config.toml
num_hidden_layers = 10
hidden_size = 256
num_attention_heads = 8
num_key_value_heads = 8
head_dim = 32
intermediate_size = 1024
vocab_size = 2048
hidden_act = "tanh_gelu"
norm = "layernorm"
norm_place = "pre"
norm_eps = 1e-05
positions = "learned"
qk_norm = false
attn_scale = 0.177
bias = "all"
tie_word_embeddings = true
parallel_block = true
init = "trunc"
init_std_qkv = 0.0338
init_std_o = 0.00755
init_std_up = 0.0338
init_std_down = 0.00377
optimizer = "muon_variant"
learning_rate = 0.011
lr_mult_qkv = 0.7
lr_mult_o = 4.0
beta1 = 0.9
lr_head = 0.00734
max_grad_norm = 1.0
warmup_steps = 200
schedule = "wsd"
decay_fraction = 0.683
decay_shape = "linear"
final_lr_fraction = 0.0
batch_tokens = 131072
max_seq_len = 512
doc_mask = true
z_loss = 0.0001
train_tokens = 637200000
max_steps = 4862
dataset = "wikipedia_en"
MLP neurons of a small language model. Each row is named by its layer, matrix (up: input weights) and neuron, and shows model dimensions 176-239. Each number is 50 + 12 x the weight over its row's rms, rounded and kept within 0 to 99.
A block is one neuron, or neurons of one layer that tend to fire together. Before each block is what it responds to, as a language model described it from the Wikipedia text at the highest values.

Responds to: Opening pieces of words split into subwords (g in gain/growth, Wa, Dr, Vot), plus ± and ≥ symbols and blanks in wiki tables.
L3.up289:50 41 37 66 50 43 44 46 51 43 56 45 42 42 65 65 43 48 70 58 40 39 38 55 44 42 65 46 40 52 41 54 47 54 66 40 39 41 67 43 45 50 51 54 54 67 44 32 57 55 56 52 35 54 60 35 59 55 36 35 50 36 40 52

Responds to: Hyphens or fragments right after a prefix in a split word, especially verbs: re-established, re-joined, co-host, mi|grated, pro|blems, un|le|ashed.
L7.up152:30 53 49 45 52 49 49 40 57 51 49 54 44 40 63 57 45 36 32 21 62 32 75 67 60 68 49 53 58 49 44 59 52 58 42 60 29 62 40 50 51 64 56 56 43 70 52 46 31 70 54 39 62 61 46 42 40 57 26 33 75 55 53 55
L7.up403:41 53 43 53 53 58 41 45 72 52 53 37 34 51 48 51 46 36 68 51 59 61 53 47 41 40 49 31 38 48 46 46 54 17 48 54 44 51 37 50 42 67 60 41 40 54 36 62 65 68 55 46 50 70 37 58 68 53 53 34 80 48 34 39
L7.up927:44 49 61 66 50 53 68 52 57 48 60 30 51 44 35 55 39 45 66 50 46 66 56 57 66 49 41 59 69 55 53 45 40 39 63 59 46 56 51 39 39 41 57 65 37 52 79 63 56 43 98 48 55 41 57 61 38 17 54 61 54 61 50 58
L7.up960:51 60 63 44 45 65 39 56 50 49 52 48 31 39 55 44 72 39 45 35 80 51 43 56 50 47 61 42 55 56 43 72 83 27 43 60 49 62 43 45 49 49 61 38 60 32 32 26 51 42 50 49 50 63 42 40 50 61 67 43 53 45 56 34

Responds to: Fragments inside a word or number split into pieces: digits after a decimal point (81.9 males, 30.6%), and middle word pieces like ind-ic-ates, ca-pt-ure, or-ig-inally.
L3.up907:41 66 60 54 40 31 39 42 45 40 58 51 42 45 73 57 75 58 40 38 54 56 57 55 62 58 33 48 32 52 41 43 64 57 63 44 78 34 65 57 41 42 36 17 39 57 47 52 49 52 61 35 55 50 41 57 52 38 42 33 62 44 34 61

Responds to: Past-participle tokens, whole words or final pieces like -ed, -ted, -led, mostly in passive phrasing, e.g. was released, also known, restricted, titled.
L3.up26:56 55 92 52 53 60 48 45 48 62 51 50 63 35 53 70 81 50 74 59 50 40 55 63 39 56 56 58 75 49 60 68 47 52 54 56 45 33 60 32 49 47 62 51 37 53 25 54 52 66 31 58 61 78 61 45 48 36 50 64 42 44 51 44

Responds to: Pipe separators and header cells in wiki table header rows (after Pts, Apps, Pct., %), plus closing == of section headings such as Career and History.
L6.up239:50 80 45 49 48 41 46 52 68 32 30 49 62 53 43 65 49 36 39 45 33 39 49 58 50 53 65 35 55 39 62 56 43 46 29 45 29 45 37 47 53 58 63 57 45 53 47 46 61 51 37 71 23 62 59 77 23 44 77 30 48 68 66 59
L6.up363:46 50 34 36 39 34 31 47 45 60 62 68 48 43 47 59 44 51 54 56 46 36 48 54 65 53 51 38 22 53 70 51 33 60 60 46 36 54 39 54 59 52 67 30 66 73 68 55 71 36 48 52 46 59 49 76 53 54 49 38 63 57 49 39
L6.up760:84 28 45 53 59 58 49 36 40 41 61 45 54 59 59 27 50 64 37 45 65 57 56 51 45 63 57 67 60 37 60 43 67 37 33 53 58 47 46 45 44 53 60 50 71 58 39 37 59 61 50 34 32 50 37 41 70 61 51 37 62 67 34 33
L6.up1020:19 45 44 34 52 24 59 58 33 51 63 40 50 27 32 27 58 60 39 62 60 41 60 64 52 62 65 41 55 57 65 41 47 40 44 38 25 54 72 55 40 45 63 45 55 53 48 42 57 49 60 43 36 60 35 62 46 46 46 21 36 46 50 41

Responds to: Word pieces that continue or finish a word split across tokens, such as partic-ip-ants, colleg-e, Cre-ta-ceous, and last two year digits after 19/18.
L3.up748:52 53 27 56 26 52 51 39 42 56 51 50 41 31 35 38 29 48 60 30 36 50 30 79 38 64 86 77 52 18 62 56 46 43 56 38 67 45 47 39 26 56 39 41 92 68 44 48 62 48 46 47 59 58 53 57 40 39 56 53 48 36 39 54

Responds to: Fires on the token right after in, whether the next word (in 1984, in order, in final) or a word piece after in- (increase, inspection, investing).
L3.up901:44 47 75 22 56 41 48 35 47 41 56 60 51 51 54 44 51 49 48 50 42 43 39 46 41 68 36 53 51 52 49 36 70 39 62 37 57 44 58 54 36 56 41 45 45 51 52 33 23 52 60 50 25 43 54 62 45 63 52 51 54 69 56 47

Responds to: Word-piece endings or starts of nationality adjectives and place names, such as Mexic-an, Span-ish, C-an-adian, Philippine-s, and An-aheim.
L7.up154:76 54 57 36 65 65 39 50 46 44 49 53 61 52 53 52 65 40 49 43 52 50 64 65 36 71 43 29 46 36 49 33 55 21 51 38 68 72 39 53 53 49 50 29 51 45 28 69 49 64 48 41 59 52 59 50 25 50 45 70 29 61 54 37
L7.up650:46 44 56 37 22 55 60 42 54 40 47 51 44 47 39 51 32 41 40 46 52 60 35 51 46 58 47 51 51 22 56 36 69 42 33 34 56 69 53 38 27 58 39 39 49 53 69 66 37 47 46 73 60 40 48 46 34 60 45 47 67 63 36 45
L7.up904:65 55 44 73 27 32 48 44 42 41 42 55 50 46 46 50 29 49 33 56 31 69 42 52 44 20 46 53 49 45 51 43 51 31 62 48 41 53 47 56 55 63 50 30 59 50 56 55 45 79 34 49 45 76 50 58 47 37 51 51 39 62 36 44
L7.up938:46 34 59 31 24 35 33 65 33 30 50 56 57 39 53 48 37 49 51 28 36 46 39 74 46 35 56 34 46 56 54 61 58 44 45 27 33 36 65 53 31 57 35 43 50 59 70 51 47 50 53 50 46 63 64 68 48 39 56 49 57 42 62 39

Responds to: Digits right after a decimal point in statistics and tables, such as census percentages (22.3%) and votes (37.5); more weakly, word pieces mid-word (ra-di-o, Cata-lo-gue).
L7.up52:44 54 69 50 20 69 43 36 51 42 60 47 67 71 44 56 42 62 70 71 40 30 59 55 68 46 45 54 47 73 73 51 42 59 69 39 57 33 67 30 33 19 59 49 54 59 69 59 54 33 37 55 52 62 63 50 32 65 47 69 44 38 47 47
L7.up60:33 57 48 70 61 43 56 66 47 56 77 54 63 57 45 63 23 35 54 58 61 47 51 61 73 64 80 43 45 40 50 41 52 65 52 35 50 48 64 79 54 65 24 60 63 46 59 56 32 46 56 47 44 69 41 74 41 57 69 60 54 53 44 47
L7.up585:39 61 47 56 39 47 39 54 45 56 54 71 36 43 58 29 45 46 51 50 39 28 42 52 33 51 62 53 33 53 36 45 47 43 35 56 58 66 59 74 43 59 29 64 46 27 69 60 42 58 56 38 46 58 32 59 23 57 74 65 53 30 58 60
L7.up672:56 60 48 42 65 39 47 43 51 34 72 42 35 52 52 44 73 52 57 61 35 49 47 37 50 81 36 34 47 40 37 58 43 61 77 54 45 48 50 56 60 48 33 40 63 30 48 52 53 54 58 53 46 40 50 56 46 56 65 48 60 60 48 37

Responds to: Function words such as possessive 's, of, the, his, often after during/after/until, just before a time or event noun like death, end, passage, time.
L7.up93:25 39 58 52 50 41 44 59 48 50 52 60 54 51 24 53 41 62 29 36 59 73 45 39 45 63 59 29 75 41 39 44 43 61 59 64 44 36 60 45 54 44 67 39 45 43 50 69 53 70 70 50 42 42 37 58 58 06 39 41 32 29 44 66
L7.up259:40 38 40 50 45 59 68 45 49 32 57 40 19 44 45 60 71 50 56 36 51 60 56 54 59 45 50 42 37 58 43 21 49 47 41 51 34 49 70 47 44 50 52 41 55 43 47 69 71 61 61 31 40 32 56 63 47 39 39 58 46 37 34 45
L7.up823:53 50 29 33 43 45 61 46 33 53 36 60 37 41 62 60 78 70 55 40 26 62 65 55 58 38 58 58 46 52 49 61 18 45 46 53 48 68 79 31 56 45 55 60 64 62 61 52 43 66 53 65 53 44 36 64 60 43 48 48 38 53 44 37
L7.up890:48 29 43 45 29 64 46 46 55 49 38 41 46 62 48 49 55 54 53 40 54 42 59 69 47 49 67 40 48 22 71 49 34 56 70 23 56 36 39 58 66 61 32 40 47 67 68 65 63 39 40 38 38 51 65 61 32 29 35 48 69 39 29 28

Responds to: Word-internal pieces after an odd split, above all the second s of double-s words: Mis|s, dismis|s|al, acros|s, cons|ent, eas|il|y.
L6.up38:51 47 49 38 56 51 44 54 55 53 47 40 56 55 45 81 50 38 59 50 53 45 51 61 56 36 48 62 30 62 38 58 48 37 44 35 50 41 57 52 45 36 27 50 62 56 55 53 46 49 37 55 57 48 40 35 35 22 43 55 45 40 47 37
L6.up64:39 62 61 47 49 55 45 41 56 55 47 46 49 42 38 66 53 62 51 43 38 55 41 69 66 55 63 53 29 60 45 68 58 53 66 50 59 30 55 47 34 57 76 37 72 52 46 49 59 50 66 61 58 60 57 47 16 53 40 53 46 59 46 44
L6.up139:58 59 51 46 54 42 54 32 48 65 56 50 59 45 38 51 38 35 78 47 49 83 49 73 59 48 64 37 42 83 40 63 36 65 62 41 56 62 35 52 40 31 25 39 61 52 62 60 43 58 48 51 81 44 39 62 47 44 49 53 57 60 67 39
L6.up271:48 41 53 55 40 43 48 50 57 46 66 37 40 33 59 56 39 58 61 49 56 59 45 54 62 64 72 37 60 60 49 58 31 47 48 31 47 66 26 52 55 51 55 58 49 42 71 33 48 32 44 46 32 64 45 52 27 50 44 38 60 43 71 44

Responds to: Fires on the hyphen joining a compound adjective or name, strongest after full/highest/newly, as in full-length, highest-grossing, quick-witted; occasionally mid-word pieces.
L3.up454:56 61 36 56 37 52 47 80 63 61 61 46 50 74 50 74 51 54 58 33 64 50 32 76 47 60 58 36 49 31 55 63 37 41 31 54 65 54 55 51 48 23 52 53 33 58 32 35 64 95 69 30 56 41 35 59 50 45 46 48 52 52 47 49

Responds to: Mostly empty cells in Wikipedia tables, especially after "Total votes |" in election results, plus separator rows and mid-word pieces (an-al-yst, man-age-r).
L7.up535:60 45 46 43 46 39 52 57 40 35 42 47 51 33 58 54 41 54 61 45 52 62 52 77 51 48 64 41 53 51 46 54 59 55 37 41 59 53 40 62 66 55 37 72 46 70 22 71 55 55 52 53 40 60 68 60 36 59 46 53 72 30 75 60
L7.up930:57 28 37 42 50 50 61 52 59 59 61 26 38 51 28 32 73 33 58 50 35 75 37 39 42 46 74 50 33 56 27 53 22 47 66 57 31 47 65 60 44 38 53 59 39 55 45 61 45 59 43 67 44 73 64 38 53 56 48 47 67 36 64 27
L7.up937:57 59 54 50 29 21 59 40 49 39 70 58 50 46 50 58 54 53 49 60 63 25 43 51 37 41 33 55 61 43 45 57 31 34 42 62 36 42 47 62 46 54 63 38 55 65 42 53 45 62 53 50 35 65 48 55 40 55 34 36 70 51 41 52
L7.up952:38 51 58 57 29 57 63 33 53 62 35 42 39 59 62 58 40 46 42 55 66 83 56 57 42 47 46 47 42 58 43 36 58 60 37 37 45 72 68 43 28 69 46 51 70 44 31 67 60 64 97 58 65 75 44 65 45 60 51 57 49 46 64 51

Responds to: Fires on the first piece of a word split into several tokens, especially pro, re, st, as in pro|moted, pro|duced, re|signed, gr|aduated.
L6.up108:58 43 50 41 58 34 47 49 55 55 62 66 39 49 54 39 23 65 43 70 27 37 59 53 54 38 55 39 36 82 43 68 64 50 56 30 35 69 47 45 38 47 59 63 52 42 42 33 71 43 55 47 50 65 58 58 44 47 55 28 39 51 61 43
L6.up378:46 61 49 38 55 47 41 45 58 17 53 30 53 67 61 38 56 51 42 50 30 38 51 53 53 43 51 51 56 63 61 45 51 54 37 57 77 56 31 48 26 47 41 47 38 45 66 49 64 61 78 46 55 57 34 50 52 40 62 46 29 52 74 42
L6.up522:31 55 55 54 63 59 51 34 64 56 74 48 40 67 62 31 37 60 63 52 37 63 29 38 72 34 65 58 45 49 41 46 51 54 36 65 53 78 44 59 62 53 60 48 61 54 61 54 62 49 54 40 44 43 44 68 72 75 49 43 53 52 53 40
L6.up894:51 59 51 43 67 44 48 69 64 51 60 42 45 48 55 52 48 61 40 37 44 33 56 34 71 38 59 63 56 40 47 49 67 50 50 64 60 81 54 60 33 31 42 67 37 53 31 38 41 51 43 36 43 68 33 25 49 41 39 49 34 22 29 55

Responds to: Mainly the last two digits of a year split after 19, 18 or 20, as in 19|36 or 19|08; rarely a word's second piece or a minute mark.
L6.up355:40 64 70 64 43 42 37 49 60 35 64 47 38 49 50 61 55 63 48 41 34 57 31 60 47 52 28 54 47 45 49 44 51 43 43 45 65 41 22 44 60 54 28 54 56 50 67 48 31 36 49 30 51 57 54 61 49 57 48 40 47 48 37 28
L6.up403:55 76 50 21 26 18 48 28 50 63 59 41 15 39 35 71 55 53 40 46 40 59 59 46 54 64 63 51 42 54 50 32 40 50 37 67 46 47 50 49 62 52 63 42 63 70 38 38 53 61 40 49 38 47 64 47 55 39 56 30 44 55 42 47
L6.up516:60 47 53 40 61 21 53 55 58 65 45 41 23 49 41 53 57 54 53 52 41 56 66 49 59 44 57 46 59 55 41 58 39 48 36 52 57 68 53 42 66 46 51 53 43 64 52 56 43 38 34 31 42 50 50 56 33 60 53 41 31 50 55 42
L6.up642:80 43 43 48 47 75 53 59 49 52 40 51 32 31 40 46 52 45 53 44 54 34 37 83 37 42 77 66 34 52 53 69 59 66 57 57 34 65 36 49 35 47 42 51 62 62 46 68 43 31 44 68 30 62 43 47 49 30 42 67 44 40 45 53

Responds to: Digit pieces in the middle of multi-digit numbers in census figures, election tables and measurements, like 57,2'59', 2,'50'2 and 3.'33'; weaker on "aged" and word pieces.
L6.up297:76 35 71 64 49 43 63 54 77 54 53 63 51 65 36 61 41 46 72 43 58 37 65 58 66 46 54 38 57 35 58 76 53 61 62 39 20 47 63 26 70 39 36 64 33 45 44 63 58 51 77 39 37 48 63 32 42 51 41 31 31 55 69 46
L6.up570:56 67 69 61 44 51 26 58 61 34 60 58 55 55 45 60 35 74 51 54 46 32 48 58 43 30 48 59 42 46 40 42 42 30 66 44 48 35 30 42 67 54 73 44 60 56 55 65 87 36 60 45 39 50 50 49 43 40 36 27 66 58 52 31
L6.up582:53 66 41 56 51 41 39 33 39 74 57 35 54 78 58 44 45 66 52 46 50 52 56 54 58 44 81 52 28 53 31 43 63 52 44 47 44 72 50 54 49 23 29 51 63 57 34 36 56 62 57 52 32 49 62 53 45 61 63 53 55 40 26 56
L6.up1017:48 53 51 53 51 54 29 36 65 26 58 69 52 85 37 51 54 45 78 64 39 46 59 47 42 59 61 59 38 52 45 45 47 38 48 72 23 58 42 47 48 52 38 46 62 55 44 41 62 66 71 40 47 48 43 70 34 55 52 42 45 48 39 58

Responds to: Word-initial pieces like con, an, re that begin a longer word, mostly verbs, e.g. con-firmed, con-fessed, at-tracted, re-leased.
L6.up361:52 55 61 71 60 53 33 52 62 42 60 51 49 53 39 39 45 25 58 51 44 37 61 52 33 47 37 52 41 28 41 39 65 50 47 57 71 49 56 55 61 50 52 46 60 43 43 43 57 49 75 53 44 57 57 22 32 46 41 54 55 53 60 52
L6.up712:73 55 41 43 51 46 64 64 54 53 43 30 53 34 32 43 54 53 45 57 54 35 45 59 65 52 49 52 39 50 46 44 52 66 52 48 33 51 61 53 26 38 57 76 50 45 43 45 65 54 48 40 48 48 63 78 57 59 48 51 41 56 46 27
L6.up835:54 59 46 39 49 35 63 26 44 37 64 58 61 55 58 42 58 63 58 53 56 72 52 52 53 58 45 61 24 46 39 42 49 36 39 80 47 56 29 47 60 53 54 60 54 49 50 78 51 48 63 44 55 59 47 52 39 45 47 60 72 54 50 36
L6.up1013:55 58 66 33 36 57 46 31 69 40 54 49 35 55 54 56 63 51 42 39 59 51 31 48 57 53 33 53 65 59 66 65 53 64 46 43 38 38 61 47 56 31 52 47 49 47 47 67 16 40 56 51 51 46 42 61 56 43 49 61 60 42 59 45

Responds to: Completing tokens of sentence-initial time/discourse connectives like During, Upon, Before, Following, For example, In 2015, Almost.
L6.up62:32 61 55 45 59 35 53 47 52 27 39 61 60 35 63 66 52 49 52 49 37 38 57 78 68 41 63 45 67 49 37 57 71 54 63 48 41 62 44 57 43 55 58 61 44 56 59 61 60 50 61 39 60 61 54 45 51 79 32 40 35 41 52 39
L6.up423:51 58 36 45 65 56 53 43 61 39 74 42 72 50 70 55 62 64 30 39 52 46 61 55 62 45 66 51 73 55 39 38 60 59 39 43 47 43 37 58 37 57 48 58 52 67 52 48 47 55 67 66 50 60 40 64 63 59 31 58 46 40 56 44
L6.up501:33 71 24 42 44 64 56 35 42 42 48 48 36 55 54 56 52 55 30 37 70 52 38 49 62 44 70 35 79 53 59 62 53 52 51 58 35 40 29 28 39 47 51 49 60 60 64 73 47 37 53 27 49 55 31 59 39 52 46 43 60 49 43 47
L6.up727:49 52 43 47 50 48 37 44 56 68 50 46 52 54 68 44 43 62 37 57 25 63 42 52 50 45 36 52 50 56 46 37 57 54 57 35 59 44 42 46 40 42 47 48 56 31 33 57 41 40 51 52 50 44 63 54 57 62 50 62 44 54 63 19

Responds to: Final pieces of place names in location phrases, and the comma after "City, Region": Philippine-s, Tex-as, Ber-lin, "Tokyo," "Alaska,".
L6.up133:61 48 45 58 25 30 19 65 41 68 36 37 41 45 72 46 63 23 54 32 43 71 46 51 16 58 38 35 54 75 44 28 48 33 73 38 32 72 53 52 57 64 54 52 45 45 48 46 36 50 52 68 40 59 54 47 46 59 48 54 48 46 44 46
L6.up254:55 53 59 35 50 58 41 30 16 47 33 48 55 46 41 39 51 67 44 53 33 34 60 68 31 40 37 53 48 39 58 63 51 33 74 59 40 48 41 48 37 45 49 34 51 55 41 60 51 77 42 56 38 56 77 45 31 47 49 26 58 57 39 47
L6.up415:34 48 43 56 45 50 41 46 28 52 29 62 68 40 66 23 51 40 43 67 49 59 41 66 39 55 49 57 44 70 45 45 70 31 51 53 50 42 43 49 38 58 45 49 68 50 43 59 52 63 79 62 58 70 39 66 36 65 47 38 53 66 19 61
L6.up948:64 41 57 70 47 60 42 52 40 54 38 66 60 44 42 52 60 55 29 35 48 56 59 53 61 61 46 56 40 43 33 37 45 60 36 63 42 39 32 73 54 55 50 49 55 47 77 48 66 59 40 57 56 28 85 68 51 35 42 56 45 40 49 45

Responds to: Word-final past-participle endings like -ed, -ated, -ized in passive constructions after was/be/been, e.g. estimated, characterized, unlocked.
L7.up59:59 33 46 58 56 58 69 50 30 64 30 53 45 62 55 48 54 38 44 59 53 57 53 28 44 69 62 40 53 42 67 29 33 52 54 29 45 87 58 58 52 55 63 52 34 45 29 46 60 36 41 50 55 68 41 53 55 38 56 42 47 65 48 35
L7.up126:47 39 63 60 42 27 63 26 41 78 53 56 54 42 48 39 55 49 55 63 67 58 58 40 54 57 48 41 45 51 51 54 58 52 65 50 52 58 36 61 34 32 48 33 52 23 26 26 23 44 47 35 42 63 58 49 50 47 56 40 52 44 61 57
L7.up495:48 30 58 69 47 47 75 45 46 73 25 49 41 66 44 51 46 43 85 47 28 76 71 55 35 49 62 33 56 41 57 68 63 44 52 46 42 37 42 41 48 53 62 29 32 26 60 45 63 52 39 53 57 49 44 34 55 45 69 55 53 50 50 69
L7.up992:50 77 51 44 49 48 43 25 28 66 56 60 42 63 41 43 46 64 64 54 32 63 60 81 38 56 50 31 57 65 49 60 53 61 45 66 25 40 58 32 37 58 49 59 40 38 68 83 40 47 43 46 62 53 37 59 48 58 33 42 38 72 33 65

Responds to: The space token after adverbs, auxiliaries and quantifiers, just before a following adjective, participle or quantity, as in "very little", "was marketed", "nearly tied".
L6.up187:65 62 30 49 67 55 58 57 37 64 68 45 42 58 51 63 56 40 66 35 21 92 34 50 58 34 53 63 56 50 60 44 65 45 41 31 32 38 54 46 43 53 56 46 41 44 57 60 55 44 40 67 62 47 51 64 20 46 38 60 30 53 32 40
L6.up211:44 59 44 58 56 34 38 71 52 42 38 44 25 71 37 30 63 60 25 37 36 50 23 51 20 37 62 41 41 70 55 54 33 31 59 45 40 65 50 26 49 51 47 57 38 33 42 71 49 68 69 56 33 60 48 61 39 54 60 48 59 61 47 71
L6.up426:46 46 44 61 65 57 31 60 41 53 60 57 53 28 59 57 46 64 72 47 50 46 50 55 49 53 58 44 38 63 31 59 47 63 47 42 73 44 60 32 39 69 63 60 38 56 54 40 37 64 64 45 70 36 50 42 24 60 34 55 43 58 60 53
L6.up876:47 46 50 56 73 40 51 33 49 47 31 25 55 44 48 50 46 58 85 22 44 47 45 60 75 40 56 41 56 63 37 36 55 42 61 61 39 48 52 28 59 43 56 29 62 39 43 57 49 39 56 31 48 64 52 68 61 57 67 44 49 43 74 53

Responds to: Prepositions opening time or condition phrases (during, after, In March, without, although), often the second piece of a split word, plus ver in ever/several.
L3.up160:53 62 34 44 63 53 48 29 39 59 71 48 56 54 42 38 59 60 59 44 52 51 55 60 65 31 46 51 52 77 44 42 74 76 61 37 50 47 48 62 57 42 42 61 69 36 33 63 60 39 64 62 47 31 46 64 44 51 49 55 58 69 63 36

Responds to: Final pieces of words that lead into a following clause or object in narrative prose, such as Desp-ite, After, leav-ing, sugg-ests, asked about.
L7.up105:64 59 49 39 54 51 64 47 43 46 48 57 52 64 33 44 40 23 46 55 23 56 54 25 63 45 63 61 47 60 46 56 42 61 53 50 58 47 64 47 43 32 24 69 43 70 47 75 49 53 51 56 70 38 32 48 44 50 37 54 38 65 27 49
L7.up134:62 54 40 37 53 71 62 49 37 36 32 46 48 44 47 39 60 67 42 54 49 54 53 38 30 56 55 42 47 54 48 56 49 61 41 64 44 61 48 54 53 57 62 71 30 61 58 64 51 53 62 41 48 40 55 40 59 11 33 55 34 46 39 17
L7.up283:58 54 46 48 64 58 42 31 44 58 60 50 52 49 77 71 73 45 60 50 43 49 42 49 59 32 49 53 35 90 63 49 61 54 48 43 59 59 29 48 72 47 49 51 50 63 40 36 55 61 52 41 83 59 71 42 48 46 60 57 54 58 24 38
L7.up885:34 54 27 60 74 45 55 60 63 55 53 55 34 69 57 51 42 45 59 50 46 53 58 49 60 49 53 52 53 44 65 61 57 46 46 41 63 73 65 52 55 49 38 76 46 74 60 48 68 73 54 59 60 40 49 31 49 36 33 55 46 65 58 44

Responds to: Final word pieces that finish an adjective or modifier before a noun, especially "ant" in important or significant, also ern, ian, ten, ly.
L6.up156:53 32 46 62 44 42 71 45 47 54 65 48 51 45 43 41 55 65 63 38 57 54 43 74 22 37 57 43 59 45 52 61 40 48 40 53 34 47 59 35 60 43 55 70 25 29 48 70 57 37 58 32 49 45 49 54 53 47 45 32 36 41 50 59
L6.up954:37 38 73 43 53 40 54 52 45 48 71 48 48 74 34 46 40 56 50 54 53 46 63 39 56 36 58 50 52 48 34 42 53 60 34 47 27 42 53 30 44 45 52 56 51 41 34 45 40 46 44 61 44 35 59 33 47 34 60 35 38 35 36 51
L6.up983:29 56 48 42 38 53 49 44 54 47 83 61 61 45 39 36 47 47 63 49 60 45 61 41 64 49 30 44 39 52 59 56 49 43 40 39 46 57 19 23 34 60 29 43 51 52 43 63 76 71 60 29 34 33 40 43 45 44 45 53 28 39 36 51
L6.up1004:29 45 64 40 63 33 46 60 51 34 48 47 52 31 45 50 56 35 32 54 60 35 52 42 64 60 34 47 59 48 52 47 48 47 53 46 58 54 45 46 47 11 78 64 61 57 39 46 48 47 47 58 42 39 44 61 53 33 44 33 62 37 69 56

Responds to: Mostly the s of a possessive 's after a name or noun (Witherspoon's, organization's), plus plural s and mid-word pieces like Je-s-uit, Christ-ma-s.
L3.up1003:42 40 35 50 08 45 56 62 46 50 50 29 58 42 39 67 52 21 50 53 58 67 61 51 45 30 51 45 52 52 45 52 64 48 35 44 31 61 36 52 55 22 60 63 32 44 47 62 34 43 40 54 54 39 51 52 12 49 79 47 47 32 56 61

Responds to: Word-piece continuations of words beginning in/In (invas-ion, In-land, ins-ign-ia) and place names after "in" (in Japan, United States).
L3.up882:66 40 37 43 51 39 45 58 45 09 52 42 55 55 44 66 37 54 32 45 49 38 26 58 53 51 57 44 51 59 60 66 48 54 65 55 55 51 50 48 52 47 43 47 61 34 69 24 30 67 63 47 40 48 55 53 48 48 48 82 20 46 36 49

Responds to: Mostly the article "an" after a preposition or verb (at an, for an, sign an agreement), plus early sub-word pieces inside words (Bro|n|ze, La|bel, b|lan|k).
L7.up303:55 53 51 19 51 59 45 61 47 44 27 53 64 30 64 45 47 49 38 48 64 58 54 50 51 52 65 47 44 58 57 69 45 37 55 54 57 63 48 36 52 48 28 37 49 54 55 44 52 40 57 39 49 57 27 74 52 64 69 47 43 56 48 50
L7.up780:53 58 52 70 60 63 66 27 49 55 51 39 51 67 61 47 33 41 59 47 60 49 55 26 62 51 75 52 37 43 50 39 24 50 65 55 43 70 52 69 41 61 34 54 40 51 41 58 52 45 58 55 49 61 57 59 30 49 59 66 51 62 46 64
L7.up803:51 40 48 43 52 65 38 32 34 54 65 37 53 48 50 50 58 44 45 44 37 50 54 53 46 27 39 54 43 43 46 48 47 47 65 62 53 55 64 45 65 56 52 43 71 28 61 60 48 38 70 61 45 55 58 62 73 55 52 52 67 54 44 24
L7.up956:52 33 57 50 33 72 44 40 61 58 54 53 57 71 33 40 30 43 52 51 45 53 36 44 40 46 68 50 51 49 53 67 43 48 66 49 64 65 64 50 66 29 64 47 40 59 66 45 40 48 56 50 55 35 46 67 57 40 36 44 56 43 58 52

Responds to: Second pieces of split words in biographies and tables, mostly the last two digits of years after 17/18/19 (17'14', 18'38') and "ated" in graduated.
L7.up79:46 86 46 31 68 38 55 61 55 47 69 40 20 53 52 45 69 63 50 60 49 35 57 41 50 65 48 55 28 35 39 63 52 42 52 40 56 36 62 35 32 29 38 44 58 52 56 44 43 51 43 28 58 45 68 61 50 53 51 48 54 47 64 27
L7.up81:48 53 49 41 56 35 28 53 42 32 56 56 26 59 61 52 49 41 54 45 67 49 41 35 44 55 59 55 63 79 43 20 72 46 42 65 47 44 49 51 57 56 45 34 54 57 38 25 59 47 53 60 49 53 62 47 45 42 32 47 62 41 70 62
L7.up316:52 62 64 39 28 46 31 38 45 40 67 60 54 39 54 41 48 62 67 53 44 34 47 61 37 45 58 58 71 42 47 64 56 24 44 50 78 38 64 45 49 54 43 41 66 39 33 49 59 45 56 44 49 44 45 29 58 19 47 35 57 40 27 45
L7.up762:43 29 50 53 31 72 53 70 48 54 34 45 35 38 52 59 38 72 70 54 66 42 39 56 41 45 43 58 48 71 67 31 59 48 54 56 65 53 50 65 49 26 30 50 45 59 51 45 79 40 62 41 47 39 61 51 58 47 50 54 68 42 45 73